python train.py --d_model=512 --n_head=8 --positions="rope" --rope_base=24800.0 --bias="none" --tie_embeddings=true --init="trunc" --init_std_up=0.0177 --init_std_down=0.00314 --optimizer="muon_variant" --lr=0.0153 --beta1=0.95 --lr_head=0.00453 --dataset="wikipedia_en"
MLP neurons of a small language model. Each row is named by its layer, matrix (gate and up: input weights) and neuron, and shows model dimensions 48-143. Each number is 50 + 15 x the weight over its row's rms, rounded and kept within 0 to 99. A neuron's up and down rows have the sign that makes its largest values positive.
Before each neuron's rows, "fires in" lists the words (lower case) most often at its 100 highest values on Wikipedia text that the model never trained on.

fires in: "in", "for", "at", "from", "of", "to"
L5.gate359:60 73 66 43 53 52 34 39 59 78 60 69 67 68 56 42 63 37 39 67 34 47 55 42 49 18 73 74 61 59 23 31 71 47 35 49 20 56 60 65 61 74 37 91 65 68 50 59 49 24 39 60 56 77 60 54 44 71 42 55 55 48 67 36 30 26 53 65 64 41 38 46 39 44 49 45 47 62 40 58 45 46 63 44 52 48 33 44 50 47 58 47 42 52 27 67
L5.up359:25 70 46 76 46 48 28 16 48 26 47 43 66 67 44 46 60 39 49 46 57 42 73 82 54 48 42 46 47 74 11 20 27 35 31 37 49 59 32 67 54 50 71 75 39 66 09 72 81 32 52 87 49 19 27 54 52 35 67 66 59 31 46 61 73 63 59 68 53 40 62 50 57 48 53 24 65 43 78 43 57 45 72 40 76 32 76 68 31 26 38 41 54 06 45 40

fires in: "of", "use", "that", "using", "used", "uses"
L5.gate1009:69 61 41 26 38 59 45 62 20 46 65 51 55 55 66 48 63 18 62 48 60 60 43 49 54 71 48 68 47 41 55 67 46 58 62 47 58 29 71 30 63 59 65 46 50 52 29 31 78 44 26 75 63 57 44 61 35 47 69 41 50 81 38 47 61 36 54 52 62 68 40 46 73 46 34 23 23 39 65 61 48 29 38 65 40 45 33 54 66 52 47 07 32 44 51 26
L5.up1009:42 52 34 49 70 66 56 37 52 29 61 40 47 51 54 40 41 84 42 48 54 33 52 66 47 64 61 45 56 54 55 69 46 68 37 68 25 63 21 63 69 42 30 45 66 75 48 39 47 29 51 43 49 54 60 58 53 40 56 73 42 57 47 37 64 54 48 62 30 56 64 54 30 35 38 30 36 43 32 33 79 36 46 48 38 27 40 55 53 37 69 57 40 58 47 39

fires in: "both", "between", "of", "different", "multiple"
L5.gate689:76 42 58 59 41 51 62 44 42 67 56 46 29 45 65 49 33 41 79 85 59 42 44 76 74 46 23 58 67 32 69 41 47 69 29 51 50 49 28 43 74 43 39 44 68 38 49 66 60 67 34 23 31 44 61 71 65 40 41 33 43 40 37 49 59 59 55 48 66 57 28 18 55 68 58 39 54 45 30 73 40 26 41 55 66 71 56 44 54 48 36 42 48 54 51 35
L5.up689:71 74 82 61 23 52 31 49 59 51 51 44 49 65 30 09 53 37 12 77 60 33 24 61 42 52 67 40 55 29 55 79 44 39 45 74 38 67 47 59 44 43 09 41 68 29 66 20 56 37 46 80 43 47 41 62 21 53 72 78 57 42 63 50 69 98 49 47 25 54 61 55 18 57 39 69 50 49 55 59 64 66 47 65 64 82 61 45 34 47 67 62 44 58 20 30

fires in: "his", "her", "s", "and"
L5.gate834:42 58 61 36 69 79 52 60 46 46 36 46 55 73 76 38 50 59 42 29 52 30 50 54 50 78 89 37 64 56 62 24 55 72 41 24 50 30 66 64 75 50 61 48 41 56 50 36 63 40 55 38 43 74 58 62 90 88 61 58 67 65 62 42 79 63 45 52 62 70 49 50 44 63 63 52 46 35 69 36 49 43 71 61 51 66 72 58 55 39 36 68 58 46 56 39
L5.up834:59 46 65 57 62 34 51 35 45 51 41 46 86 45 88 45 27 58 37 46 69 36 32 44 54 51 36 33 54 66 48 52 63 40 24 40 27 42 38 61 44 68 45 33 39 49 50 41 44 44 42 72 44 38 52 72 20 45 69 35 43 55 71 49 62 27 29 67 48 39 60 42 30 54 53 55 48 56 46 30 66 45 48 55 59 51 45 60 32 51 58 43 76 50 41 17

fires in: "of", "once", "modern", "for"
L5.gate758:41 52 55 58 36 27 59 55 45 43 53 38 45 46 60 70 64 60 30 27 32 70 25 68 35 62 51 52 51 50 38 63 56 71 49 36 58 15 49 52 17 47 35 38 46 72 29 65 82 73 63 56 47 41 25 54 55 69 43 72 70 51 36 38 45 77 24 57 73 29 34 63 25 49 34 48 71 52 58 73 55 46 62 52 38 58 46 52 36 49 37 50 59 48 52 54
L5.up758:46 32 75 79 41 29 35 58 35 44 52 51 62 68 28 62 48 37 71 53 31 69 52 52 23 34 54 41 56 51 77 66 41 69 49 09 63 49 64 28 67 69 21 53 70 71 53 50 35 48 42 59 57 44 73 29 61 41 44 73 54 45 79 65 80 64 49 44 39 65 44 27 52 35 88 54 33 71 72 53 65 49 72 55 60 39 38 57 66 56 37 36 25 65 51 63

fires in: "is", "was", "are"
L5.gate602:31 28 41 58 44 56 45 66 36 55 37 39 39 39 21 47 66 60 59 31 82 64 61 81 69 20 32 38 35 19 49 53 50 43 60 44 76 57 43 35 49 49 70 71 68 33 62 73 55 61 41 25 40 51 48 41 28 58 42 49 40 53 54 29 27 34 25 48 89 68 57 67 68 75 39 69 57 72 51 46 27 38 48 66 43 50 31 50 61 41 53 57 47 53 39 57
L5.up602:69 38 72 48 50 57 45 42 47 45 63 33 51 35 71 55 52 36 45 43 59 71 23 43 40 46 97 45 58 29 39 73 50 37 42 53 58 41 52 39 55 44 30 47 47 72 42 43 56 53 54 49 29 80 63 65 77 63 58 52 60 41 57 60 29 47 56 65 74 33 48 63 65 58 44 51 67 88 60 16 52 27 27 67 16 45 42 75 41 58 09 40 52 37 52 59

fires in: "the", "of", "in", "from", "to", "that"
L5.gate52:62 69 50 63 33 29 15 44 39 46 40 45 64 50 39 57 42 27 48 65 74 59 71 89 54 38 51 39 59 66 52 73 43 33 52 62 51 58 65 46 59 49 36 81 45 60 58 44 65 50 45 34 46 54 66 73 53 39 60 54 45 55 60 54 73 39 33 62 45 62 48 47 34 57 56 58 16 70 39 65 76 48 48 68 45 45 41 35 72 80 38 55 28 25 75 41
L5.up52:29 61 37 32 42 53 66 14 64 48 69 55 56 51 48 35 43 47 55 62 75 27 37 91 33 40 62 46 43 50 48 46 53 25 33 49 61 39 22 51 45 78 20 54 48 39 55 40 75 56 63 53 39 55 71 57 65 22 50 45 51 42 76 30 46 79 47 48 59 57 28 37 33 32 45 75 35 42 42 73 60 56 46 66 62 60 36 31 44 70 52 59 27 24 55 65

fires in: "to", "and"
L5.gate686:56 51 55 54 61 55 30 51 43 25 51 29 39 63 57 40 38 53 36 68 71 43 31 63 37 43 49 67 52 31 54 45 89 14 70 80 74 47 41 58 83 52 68 49 39 60 49 68 23 55 37 51 46 60 51 52 31 54 39 73 40 49 42 59 37 45 44 73 52 58 48 44 69 76 48 09 71 37 31 22 32 32 71 52 74 37 64 51 74 55 39 53 46 28 51 44
L5.up686:40 69 68 33 41 68 65 42 24 47 34 69 69 52 46 37 38 27 67 46 55 53 45 65 33 27 35 46 54 49 23 84 83 43 52 42 38 49 43 56 29 36 75 38 49 41 58 50 37 19 56 50 42 59 22 49 37 35 48 66 50 49 62 44 60 47 48 51 42 58 66 54 55 43 55 35 74 40 56 65 58 38 70 39 25 57 55 81 69 45 64 50 36 44 53 93

fires in: "as"
L5.gate237:68 55 85 54 16 55 56 48 46 43 48 70 69 46 45 62 25 42 50 54 85 53 33 41 40 66 65 53 57 72 59 39 51 60 76 46 49 44 40 65 44 41 32 31 65 54 32 64 55 32 37 32 40 36 43 64 58 71 63 79 32 71 37 63 49 41 63 43 38 48 55 44 66 43 86 62 27 27 73 21 58 39 72 45 58 44 41 49 52 45 22 37 60 51 69 21
L5.up237:42 27 60 56 61 45 27 50 32 56 29 38 67 51 83 57 59 65 54 51 53 39 34 24 63 45 66 45 29 51 22 35 48 42 61 53 38 64 46 46 55 48 46 56 43 33 61 64 51 58 42 46 18 32 49 58 50 33 61 57 59 58 30 29 55 65 34 12 49 55 49 56 43 55 33 72 43 45 70 54 31 49 57 60 43 15 26 50 46 63 23 58 31 55 56 26

fires in: "of", "to", "about", "as"
L5.gate1022:36 64 69 35 38 23 50 37 39 59 50 71 36 58 66 06 61 58 56 41 48 33 71 53 34 50 50 56 50 64 64 77 59 61 56 73 98 63 19 64 28 62 51 28 52 61 54 38 46 56 31 55 57 77 62 55 52 34 60 75 76 40 43 49 47 52 33 57 44 45 43 36 47 39 41 46 64 56 63 66 40 42 29 59 40 64 77 63 39 36 57 35 50 54 56 55
L5.up1022:59 74 52 54 75 35 51 43 48 45 82 48 70 54 35 36 39 34 64 56 70 42 50 64 32 46 52 69 57 20 42 56 48 12 53 48 59 43 23 42 74 46 45 68 23 66 39 41 65 25 29 63 47 48 64 39 48 49 65 57 47 58 80 44 42 60 49 26 51 64 31 55 36 35 42 54 60 58 33 73 57 59 64 58 26 47 49 82 51 41 58 40 19 43 69 42

fires in: "and", "by", "with"
L5.gate82:67 23 67 68 52 45 43 39 81 48 39 44 50 37 49 30 45 50 44 69 51 59 62 69 78 55 62 52 59 72 61 35 39 50 29 51 47 46 33 35 45 42 39 40 57 50 16 44 34 57 40 42 56 41 70 56 43 51 69 28 34 16 54 49 59 58 60 61 65 21 50 64 28 78 40 62 46 40 42 70 51 39 47 45 76 48 37 43 50 31 50 85 16 41 48 51
L5.up82:26 59 45 35 63 65 66 47 50 28 28 45 19 33 42 49 35 30 48 39 41 54 70 59 37 72 44 64 27 39 76 86 72 46 50 38 40 55 34 44 39 42 38 70 72 62 32 82 57 64 73 62 43 42 54 66 55 56 50 53 56 42 43 65 51 52 20 63 40 30 46 49 70 83 19 69 33 52 53 59 51 52 87 65 58 45 36 57 68 08 47 47 55 54 33 35

fires in: "that", "of", "for"
L5.gate929:51 86 38 73 45 38 53 67 45 50 35 61 63 40 35 48 60 29 42 44 56 61 47 43 56 69 44 69 56 69 60 50 40 60 40 44 70 68 55 36 35 72 69 37 46 64 81 44 82 72 51 55 40 54 51 33 38 62 67 77 53 82 55 56 43 44 63 13 42 60 21 58 56 69 34 36 40 59 25 48 71 55 57 57 61 38 28 51 38 47 39 31 49 30 74 44
L5.up929:34 28 60 44 61 39 47 39 45 35 49 41 73 73 52 64 84 14 51 55 83 29 37 57 56 56 64 67 66 35 32 56 77 54 45 28 46 48 73 51 66 64 10 18 47 72 47 38 50 48 56 62 65 45 53 13 40 46 49 69 67 44 56 50 52 64 31 74 23 58 45 50 58 67 49 74 47 31 55 57 41 41 33 27 35 45 66 33 61 77 52 46 49 66 66 41

fires in: "was", "were", "is", "are", "became", "be"
L5.gate655:31 66 49 89 60 34 47 49 30 51 25 44 57 38 50 42 55 24 64 72 65 49 39 38 58 43 65 83 73 37 35 45 54 54 61 64 58 53 48 45 67 40 42 66 55 64 44 80 92 67 32 62 38 63 49 81 43 50 42 29 32 58 67 75 58 43 38 21 42 53 64 29 67 70 72 57 41 39 39 75 67 62 57 57 39 49 53 72 50 64 47 41 24 39 30 56
L5.up655:36 33 59 42 48 30 81 62 52 27 52 29 41 52 26 31 14 38 68 42 46 31 43 21 46 20 52 29 50 60 48 47 67 26 42 58 37 50 60 49 69 51 47 54 42 55 56 66 41 53 05 99 22 54 43 56 59 60 60 42 71 48 45 33 58 50 56 45 86 65 34 35 64 51 70 56 27 61 45 36 52 55 65 69 32 30 79 54 41 36 38 50 34 26 69 30

fires in: "to", "his", "s", "their", "faso"
L5.gate72:75 19 54 79 74 61 42 45 64 19 36 59 69 32 54 59 26 30 79 49 64 41 69 58 41 56 47 44 69 69 52 27 51 40 43 48 60 35 67 33 66 59 32 50 63 33 66 50 46 99 54 46 41 57 42 47 36 54 38 81 63 35 60 73 64 17 21 20 69 48 54 59 57 84 41 46 47 54 14 52 53 70 38 15 41 59 50 28 49 28 34 57 58 44 45 51
L5.up72:57 63 60 79 33 41 60 55 75 47 19 23 38 22 59 56 26 58 42 65 39 58 41 69 38 67 63 30 74 58 55 55 56 53 22 35 47 58 70 32 69 76 36 56 74 51 60 38 34 65 31 66 31 67 54 35 66 69 36 74 75 38 98 58 38 48 45 51 70 43 47 66 33 72 63 30 52 26 52 42 46 79 70 55 23 29 47 40 49 35 75 58 77 56 40 68

fires in: "the", "of"
L5.gate730:34 48 42 67 46 33 76 46 38 53 61 36 56 52 49 45 41 60 55 42 35 35 66 37 36 64 31 34 59 56 61 38 55 49 71 58 81 63 48 51 57 63 65 63 50 59 59 41 54 54 48 54 67 11 76 47 57 43 84 24 78 51 57 53 66 70 49 39 59 51 80 41 62 72 32 75 50 58 38 38 58 35 60 79 59 39 50 42 35 75 44 34 46 45 71 47
L5.up730:41 46 35 57 51 38 52 73 41 62 51 60 52 74 23 64 64 42 25 55 36 34 69 13 40 56 61 03 69 40 81 75 67 36 41 49 59 43 90 60 41 41 63 68 47 17 56 59 45 58 75 57 47 37 35 77 62 26 47 47 62 46 61 36 67 62 54 56 40 51 66 09 46 75 31 59 43 56 58 87 54 27 37 48 35 53 52 50 61 79 71 70 35 39 62 42

fires in: "to", "can", "that", "and", "which", "may"
L5.gate972:35 27 23 45 29 71 85 59 27 57 48 71 60 37 54 43 47 77 58 58 47 69 67 42 46 41 24 49 44 73 49 50 73 63 71 70 49 63 58 56 13 43 49 26 45 41 33 24 28 27 46 46 40 62 55 43 38 45 61 70 49 41 42 07 36 56 35 42 57 36 57 47 66 63 22 46 50 69 53 49 54 35 61 51 43 59 53 84 50 67 41 54 73 73 44 84
L5.up972:41 12 47 39 56 50 80 48 56 40 41 65 38 51 68 65 42 56 39 21 54 51 51 61 53 49 55 36 47 34 62 55 57 51 80 61 51 42 63 43 39 42 46 53 49 70 44 67 52 44 39 29 36 60 52 37 46 29 59 66 58 51 43 47 71 77 53 68 73 38 37 62 59 26 38 48 41 43 66 44 62 46 63 56 54 62 40 58 29 84 50 57 34 26 63 67

fires in: "and", "is", "was", "or"
L5.gate134:74 54 64 37 56 31 55 41 65 51 60 63 51 31 65 50 46 77 33 63 25 46 35 63 62 68 44 52 55 46 19 87 39 68 57 44 54 35 34 41 62 40 43 61 61 55 56 36 33 47 44 49 69 37 12 50 49 28 69 61 50 58 51 19 58 60 59 36 64 51 79 50 58 35 78 14 57 54 64 55 21 54 38 54 53 37 41 50 59 24 47 44 62 35 50 55
L5.up134:47 62 59 39 18 49 30 57 61 63 00 58 57 42 45 55 60 63 50 41 58 34 58 55 49 74 38 81 50 37 44 46 58 41 56 41 40 36 28 59 45 39 37 26 61 58 53 44 42 48 43 33 53 49 23 55 61 22 48 48 34 54 34 55 59 50 46 75 56 34 52 49 32 64 46 24 44 48 61 45 26 65 52 50 37 28 53 70 31 42 68 42 15 37 59 27

fires in: "other", "several", "of", "various", "multiple", "different"
L5.gate373:43 49 42 30 55 29 63 45 45 58 72 51 42 75 87 43 61 81 61 84 67 70 55 73 90 46 16 45 65 30 58 44 54 56 34 52 55 70 46 31 50 43 46 69 63 40 56 48 51 55 25 33 45 83 62 63 52 59 20 63 44 49 44 44 59 52 38 51 16 59 50 55 68 60 47 44 51 45 55 59 67 33 52 71 52 90 42 44 29 52 78 73 38 54 34 37
L5.up373:39 55 52 60 19 25 51 52 42 59 55 69 42 58 54 44 62 33 65 33 69 36 65 32 60 69 64 33 45 46 56 52 29 66 40 51 35 74 52 45 43 44 44 44 19 63 50 61 37 43 39 85 68 77 23 93 45 36 73 71 53 55 54 51 51 57 68 30 53 63 36 32 34 62 46 47 50 58 44 43 40 36 53 40 50 43 67 59 48 63 53 60 17 23 71 26

fires in: "the"
L5.gate207:37 58 48 51 72 61 42 29 78 49 63 67 43 69 51 50 60 34 73 39 45 70 42 36 47 52 39 44 59 53 52 53 64 47 60 25 66 47 48 38 39 51 56 27 33 49 58 44 75 61 43 70 35 31 29 69 55 51 51 76 73 35 53 72 36 49 53 53 56 75 60 27 63 62 35 82 30 60 27 53 60 54 38 48 23 74 27 33 60 46 62 44 53 42 47 44
L5.up207:59 75 76 37 62 47 54 33 59 65 53 34 53 23 65 42 49 54 56 57 77 35 41 72 55 63 46 59 67 49 33 66 37 58 71 67 60 52 77 59 49 59 63 52 01 67 18 64 67 58 42 65 44 22 40 31 55 55 69 48 37 47 75 77 44 32 27 35 28 08 52 85 30 44 41 63 70 55 67 60 50 63 65 36 34 54 64 29 44 71 57 51 48 62 56 30

fires in: "to", "n", "of", "94"
L5.gate555:43 65 64 52 48 31 62 40 43 35 61 84 48 42 34 57 65 57 38 49 66 48 21 41 48 37 49 64 45 49 19 41 36 39 40 39 64 51 39 34 51 65 64 39 35 45 72 52 44 46 22 51 53 33 58 47 50 46 44 64 72 58 41 47 28 58 64 66 36 46 51 28 60 31 60 54 68 66 35 46 53 33 50 49 40 65 42 12 39 49 15 34 53 37 38 43
L5.up555:60 48 20 46 79 34 49 29 64 69 74 62 57 67 47 22 42 37 66 52 43 48 64 20 48 23 55 47 44 63 61 50 58 22 22 46 73 65 64 51 41 35 34 63 42 40 34 49 37 57 18 38 73 75 86 56 39 58 75 81 85 33 86 29 69 59 40 44 84 38 55 59 56 54 51 39 59 47 54 21 59 53 28 77 51 36 40 54 47 72 45 43 58 60 64 61

fires in: "was", "is", "were", "and", "in", "are"
L5.gate525:39 28 99 57 50 49 83 48 66 64 52 62 38 33 48 32 39 48 63 37 48 27 52 19 64 82 75 68 44 22 56 66 65 65 52 25 59 53 31 29 33 34 70 39 35 47 58 47 62 50 54 32 69 73 57 53 39 17 65 42 53 41 47 28 54 32 26 63 79 55 67 68 55 76 46 56 54 28 58 92 53 65 64 33 64 45 47 54 34 34 10 41 34 30 46 61
L5.up525:40 60 47 52 50 56 57 61 61 35 63 52 32 51 30 30 65 40 65 66 90 45 49 59 40 53 58 26 64 00 79 51 55 56 67 24 76 55 83 37 67 78 61 54 45 49 48 49 38 56 45 42 81 59 52 56 38 08 42 52 24 70 52 63 47 73 43 78 68 57 40 11 64 58 57 36 34 61 51 42 23 52 59 25 56 49 27 27 54 51 71 66 35 64 75 36

fires in: "the"
L5.gate374:46 51 34 68 49 55 56 50 61 45 63 31 44 68 87 56 27 45 30 44 43 64 28 65 44 60 49 51 72 69 43 63 66 62 87 27 36 55 32 43 53 46 18 57 53 30 73 35 62 56 71 54 63 49 28 49 55 33 56 33 41 46 38 64 49 57 65 57 38 47 40 44 57 48 10 43 47 60 27 35 42 51 71 45 31 52 40 47 55 63 67 49 61 53 39 38
L5.up374:40 47 58 56 49 45 54 73 99 60 50 52 43 51 99 51 51 70 43 69 64 53 44 48 42 72 60 52 41 51 23 99 57 53 58 49 41 56 86 68 53 51 61 67 53 70 60 33 54 57 46 36 58 48 56 39 56 77 39 28 40 25 29 47 56 44 36 51 68 47 33 33 26 55 59 36 50 58 25 53 64 68 68 53 56 51 48 56 58 60 75 66 50 58 44 61

fires in: "is", "and", "are", "of", "finland"
L5.gate154:27 39 22 38 38 60 37 75 75 36 53 38 40 40 31 45 44 61 54 53 45 30 44 54 36 55 46 40 59 58 17 48 17 51 71 51 51 61 48 25 51 57 60 64 57 38 34 43 36 44 57 17 80 45 50 70 44 51 66 47 48 73 46 50 45 64 46 20 78 74 44 13 91 41 58 36 39 51 34 65 37 51 32 43 77 51 71 38 18 38 21 67 48 74 61 34
L5.up154:43 65 30 72 52 43 41 43 55 24 52 39 28 42 66 60 32 43 48 76 56 18 32 50 83 57 34 54 51 40 36 45 40 35 21 56 57 43 34 42 38 49 54 26 71 31 48 48 55 37 70 66 99 73 32 54 42 32 76 71 57 46 48 23 35 66 39 72 56 44 71 35 42 80 40 39 37 77 64 54 60 55 55 66 54 54 60 57 46 45 42 46 61 47 60 56

fires in: "one", "each", "any", "that", "this"
L5.gate73:70 46 30 58 23 40 60 29 57 68 80 64 58 49 53 56 67 26 22 39 72 21 59 56 57 32 49 61 52 55 44 38 50 59 43 32 46 58 61 80 67 32 56 35 59 36 62 39 75 28 51 29 38 82 23 46 55 39 40 49 60 46 63 38 40 61 41 48 49 73 31 59 77 66 40 46 31 57 35 24 36 64 16 47 15 38 38 57 54 66 14 61 26 68 78 36
L5.up73:66 61 27 55 62 42 60 34 46 53 41 33 63 55 61 44 44 46 44 31 49 37 50 56 81 42 57 57 63 47 50 37 78 74 45 53 41 39 14 60 52 45 57 33 31 33 38 56 75 75 42 46 61 64 36 73 45 57 49 71 58 43 66 34 48 46 54 62 60 59 30 58 62 37 38 51 69 53 37 34 31 62 57 49 52 64 57 47 48 79 37 55 43 38 48 43

fires in: "by", "of", "with", "were", "are", "featuring"
L5.gate471:82 53 67 57 52 39 63 65 44 58 24 52 44 90 73 35 48 20 37 57 25 38 55 74 25 51 47 42 20 78 56 39 47 64 64 47 57 40 26 42 57 45 56 46 34 40 31 40 72 49 43 60 46 58 65 64 37 64 61 90 25 42 61 45 69 73 26 59 32 62 39 37 47 85 40 39 44 64 73 73 55 58 60 60 44 67 30 86 34 06 32 35 43 39 47 24
L5.up471:30 80 73 39 42 52 83 45 34 69 54 64 47 47 32 19 42 52 39 73 13 44 31 47 31 54 48 75 39 44 42 50 39 71 42 51 38 43 39 83 19 49 60 57 50 71 62 42 47 30 45 32 49 56 50 64 58 43 56 68 65 65 48 30 59 76 30 56 57 30 55 38 63 68 33 69 52 49 49 51 18 40 50 58 46 52 42 57 51 41 39 33 45 39 63 08

fires in: "was", "been", "be", "were", "is", "are"
L5.gate479:56 74 57 35 38 80 76 44 39 44 42 59 44 30 18 45 33 40 63 66 55 53 47 42 50 28 73 52 47 53 39 36 64 59 55 63 54 66 27 58 64 39 59 52 38 64 58 19 70 77 61 67 61 62 53 50 16 25 43 42 77 59 48 64 35 50 40 44 44 58 28 64 64 39 69 37 59 45 70 52 57 46 65 42 49 75 38 45 47 43 54 52 49 50 31 59
L5.up479:63 16 46 58 57 50 42 51 17 43 71 45 50 57 51 22 45 45 49 68 63 54 39 24 64 36 30 34 42 32 55 61 69 22 65 43 58 45 59 51 53 63 64 26 73 54 62 46 68 75 45 29 57 53 58 91 47 67 88 31 99 67 52 51 55 52 60 07 70 37 59 61 33 46 38 78 69 51 53 55 66 47 65 54 46 44 32 53 47 14 61 54 63 40 20 70

fires in: "there", "that", "what", "this"
L5.gate589:82 45 76 67 40 57 54 43 37 57 58 35 53 51 49 56 52 77 49 56 78 73 54 74 22 55 53 60 70 69 38 41 61 93 34 55 38 49 59 66 27 39 35 60 48 51 28 28 60 35 60 41 46 60 51 40 46 49 43 56 47 93 40 41 45 31 56 74 51 97 47 26 62 76 30 36 54 32 53 63 53 68 53 65 78 79 52 49 52 51 40 61 68 46 56 66
L5.up589:55 64 36 57 65 50 39 42 46 69 67 37 55 54 65 43 32 56 47 50 74 71 36 86 49 38 58 38 45 63 24 49 45 42 11 74 45 46 52 35 26 76 30 61 55 24 48 52 46 66 51 68 34 54 40 52 44 45 45 54 37 76 72 45 53 49 43 38 31 46 47 45 30 79 48 56 37 50 62 44 61 42 49 58 75 69 53 37 57 37 17 47 39 43 40 58

fires in: "his", "their", "the", "s", "my"
L5.gate98:65 65 31 50 33 69 50 49 34 42 50 54 40 43 84 53 56 46 52 63 58 57 50 42 83 41 86 70 30 59 43 51 55 65 42 43 53 41 34 56 62 41 27 25 55 50 41 46 56 58 43 56 39 43 59 67 45 54 24 65 57 36 77 50 60 29 33 27 68 68 48 58 58 72 56 55 48 45 54 70 74 54 58 70 75 52 44 37 85 53 55 55 55 44 63 66
L5.up98:60 55 41 24 73 45 53 65 41 53 58 49 52 39 47 51 62 44 51 79 37 72 36 57 33 51 47 46 71 67 72 63 42 59 42 38 28 58 43 73 71 43 34 72 38 51 46 45 49 43 63 65 18 20 44 39 30 43 52 42 67 35 82 42 66 22 53 61 51 53 56 42 51 48 47 45 07 25 61 46 55 48 69 59 32 90 60 34 57 56 53 80 49 57 58 68

fires in: "this", "these"
L5.gate934:81 48 21 56 31 46 55 14 64 46 62 20 41 73 31 62 73 39 47 56 60 53 42 40 19 55 27 43 63 94 33 68 61 81 46 58 60 45 77 74 25 61 65 50 63 48 58 45 53 44 29 81 44 43 13 48 38 54 49 72 43 46 84 59 47 61 72 19 44 53 32 60 65 53 42 58 43 56 66 63 37 68 37 51 42 53 87 75 46 40 66 77 67 52 65 34
L5.up934:35 57 51 48 67 58 50 48 53 70 52 41 70 40 30 72 32 38 43 48 56 29 40 87 54 36 39 49 44 16 56 43 57 31 23 73 63 65 17 37 57 39 51 40 60 62 52 47 53 42 46 36 20 86 73 61 52 35 68 51 72 58 44 77 53 41 54 85 38 63 54 60 39 22 35 60 67 25 76 61 70 38 56 44 61 39 22 23 71 67 36 56 31 59 55 55

fires in: "to", "for", "and", "of"
L5.gate1019:50 39 41 38 39 39 35 59 28 49 45 63 42 54 51 25 51 39 14 50 27 78 65 54 37 34 64 58 50 41 61 38 79 46 40 56 55 40 59 24 66 45 42 22 69 32 38 40 42 69 43 42 34 53 50 41 24 44 71 74 59 75 36 35 55 32 56 47 48 52 46 43 44 59 54 23 64 51 49 55 51 48 33 66 51 53 67 49 25 65 31 62 46 45 58 85
L5.up1019:81 39 28 62 23 70 69 35 38 75 49 63 65 27 86 35 47 58 33 49 44 31 49 40 28 66 41 71 58 54 43 83 73 51 16 54 58 28 85 33 52 44 55 43 30 38 50 36 68 32 32 52 57 64 56 42 40 36 49 56 42 49 58 52 59 23 46 33 54 60 83 50 44 78 25 37 21 28 40 78 47 44 80 33 65 31 64 45 54 61 43 44 51 61 81 58

fires in: "the", "won", "as", "for", "win", "to"
L5.gate234:59 67 38 59 43 71 55 70 50 35 52 60 40 63 52 68 63 33 55 76 88 54 30 48 62 49 67 73 63 48 42 54 48 35 39 56 48 59 42 31 43 07 60 38 31 44 67 38 63 41 44 49 50 39 36 67 27 49 64 67 38 50 39 28 62 59 58 61 25 39 42 24 42 56 78 58 44 42 64 60 52 68 75 46 44 74 40 39 60 13 39 55 87 48 52 37
L5.up234:50 55 44 31 45 59 33 61 54 56 54 49 19 42 46 34 42 59 55 61 26 40 52 73 57 45 31 76 67 59 16 44 49 49 38 38 61 56 58 22 60 52 60 49 63 38 52 74 59 52 53 26 52 26 76 64 41 60 42 52 60 68 87 38 44 43 61 45 19 74 29 72 48 33 52 62 58 50 59 52 59 43 57 58 40 76 50 58 34 52 49 38 54 45 56 30

fires in: "in", "from"
L5.gate214:31 39 47 53 55 72 56 66 26 64 39 46 87 48 41 29 29 72 44 54 53 36 65 56 79 43 34 43 38 44 47 48 65 72 61 38 64 58 44 27 74 53 33 34 72 30 51 43 46 60 51 73 49 66 51 56 50 51 29 40 36 47 60 73 44 35 59 70 58 33 32 55 73 49 75 49 55 32 28 46 48 45 59 28 57 55 54 40 22 41 26 55 45 58 59 55
L5.up214:52 31 28 47 42 32 65 39 27 68 43 24 81 50 51 37 46 57 55 37 51 59 76 53 73 34 37 52 37 48 61 53 52 53 58 62 70 43 21 71 68 42 67 42 47 39 19 67 83 32 61 61 55 67 52 31 29 37 52 68 54 31 56 52 45 37 20 44 64 31 48 72 31 71 55 49 60 34 68 36 67 37 45 30 63 48 63 63 33 48 42 63 34 40 49 39